Weights of a small GPT-style language model, trained from scratch on English Wikipedia.
Size: 9 layers, width 256, 2 heads of 128, vocabulary 539, 4.9M parameters.
Architecture: RMSNorm before each block, rotary positions, no biases in attention or MLP, untied embeddings, capped logits.
Training: a variant of Muon for these matrices, 103M tokens.
MLP neurons of a small language model. Each row is named by its layer, matrix (down: output weights) and neuron, and shows model dimensions 64-191. Each number is 128 + 24 x the weight over its row's rms, rounded and kept within 0 to 255. Numbers have three digits each. A neuron's up and down rows have the sign that makes its largest values positive.
After each neuron's rows, "fires before" lists the tokens most often just after its 100 highest values on Wikipedia text that the model never trained on.

L6.down250:130087136112111141123153139147126135129112125136108133115127105123135139165124134116107160153128137131186139110131144169120134094123137097178143138190131135141125129146127148114068134122113089116130155108125168175157117114107118156102135134103134106130120108151118095174130152126146120151077121158174154097131140111098156146141133145060129116126139116144123156132116147077141144173113
fires before: "H", "The ", "In ", "A"

L5.down263:130132127109125132163131114092118136137149114076151094129109161136137151110114144128110164145170124141153093158152134095126072117151095173116131172160129117110136144125155120103158175111131118116065132112146128163165130139103114093134168170123130122112157121109129136146161124151133155128142127111128150113149136126136093159161110116174144082113108170125096105132157110132124125107112
fires before: "as", "v", "g", "ad", "f", "ag"

L6.down90:149128117125126146123155143098089121098115134174135132167142154151109114105140129103111161114158105137147160182163158139133106169115144123144126138145147144082106130157114150101109148065122084142099125126162118118128099071118183123168092171138109095131120118102128081139106131136104125174135095105161122152112085135172101145098130159133114171113145119171143170124118149154140158142141
fires before: "n ", "er", "ing ", "s ", "er "

L6.down42:144131115158109168112137138124082123142139104119147099141145177126176117147119160133110137088119150115120160144093086134120099115112183108104160088114129104160100131104102076125120150101099118153133157128131130119121172097134143145134119091139142113154124152132133135151157144124130152098109134152114143147116114140110117095112182159141133128151105168158144156155143118118112119105139
fires before: " ", "al ", "n", "th ", "te", "al"

L6.down231:120132134121155136102111123125104079134150133139104135187100107132123102118147168154149179112091156100158126147157134136116105136095105135144123164122174126162142165118129143113119130124124107109128137082169098137106139112092093149162105091110106129095128133091159145118136125126170171090146131111100117131123096147153085118111110097069117124106124103141098115164131095138168114093098
fires before: "t ", "st", "th", "ther ", "ch ", "i"

L5.down19:131121099101135130133161152158129126115100111084171151147081061159086113166148110131122130118103112111142094104158102136096139095138101091151135145163116138097078134127126098142060132093100145105125137146104133140146144111114135126118139166131113109102099153146092110124110136126180125101060100125118146114114139138092127127113090149165127130155146145126176104118139099134149120121156
fires before: " ", "P", "S", "C", "L", "H"

L5.down206:145102062120124140118125178133124136174147163108147112139100114165095085143103131094127109105135136148148159136127163150123139136111107147107101141165141102117128158130114106123068128142105140159117143170119153126091129122156121145114089127137132156102112101170131139179100127143106110154091114138148119085125128110121101127160108107065097168146130127096147141133146108133130157163129
fires before: "c", "ce ", "at", "d", "ot"

L6.down93:139126144165075141122155142176085079118149129098147131135148100105153111136121157122129121151144099105117154137112164118126134099123160094086168127148128101122113118112148188118110150130152110109124109116126129100131127127146092148139122087179134134103145135130136118094086078132121149125133150148139095093116155135124113128147146079119134126136072154141097128107115137113113115131153
fires before: "ic", "/", "ain", " "

L5.down176:141121104154146135107123141109049112107128118103171131111147066123071125134150118133149161115155060152158099133125117113095149148111119144128136136169100147164103111120127103118126136134145134112115128115137105134121130113134073135084082164114084128123152105112128147135131157110089118091168110077103133142121123149102143085175143150155143165121128122129108105106113139126109102141118
fires before: "n ", "w", "h", "g ", "ro", "ter "

L5.down284:130129124127146121129113110142079078149125118142134137109114141144150129137091117148118122141148129127136133097123129103139146110105132126142099133140147128137108174079072161130088113105094164180126132121106172149113127112144163114118145130151122128125124139108092122174076122164163097144122126118141127108108104137112146123151133107103162146147111114148128137123122134084107110101113
fires before: "ve ", "b", "v", "e ", "i", "an"

L5.down46:113109092129111137130154161153120138138185122096133168099141138141158078163115136172118085142093126121115204148117071109128122145140107156116155129127126110118166143127112144137109101119184112087142098057180118085152099118133118079097071129164093140099142143111091114146110112107169132146115125134125130136153132143113161150160148134077124128140140100153142122126116149144099118171145
fires before: "S", ".", "T", "r"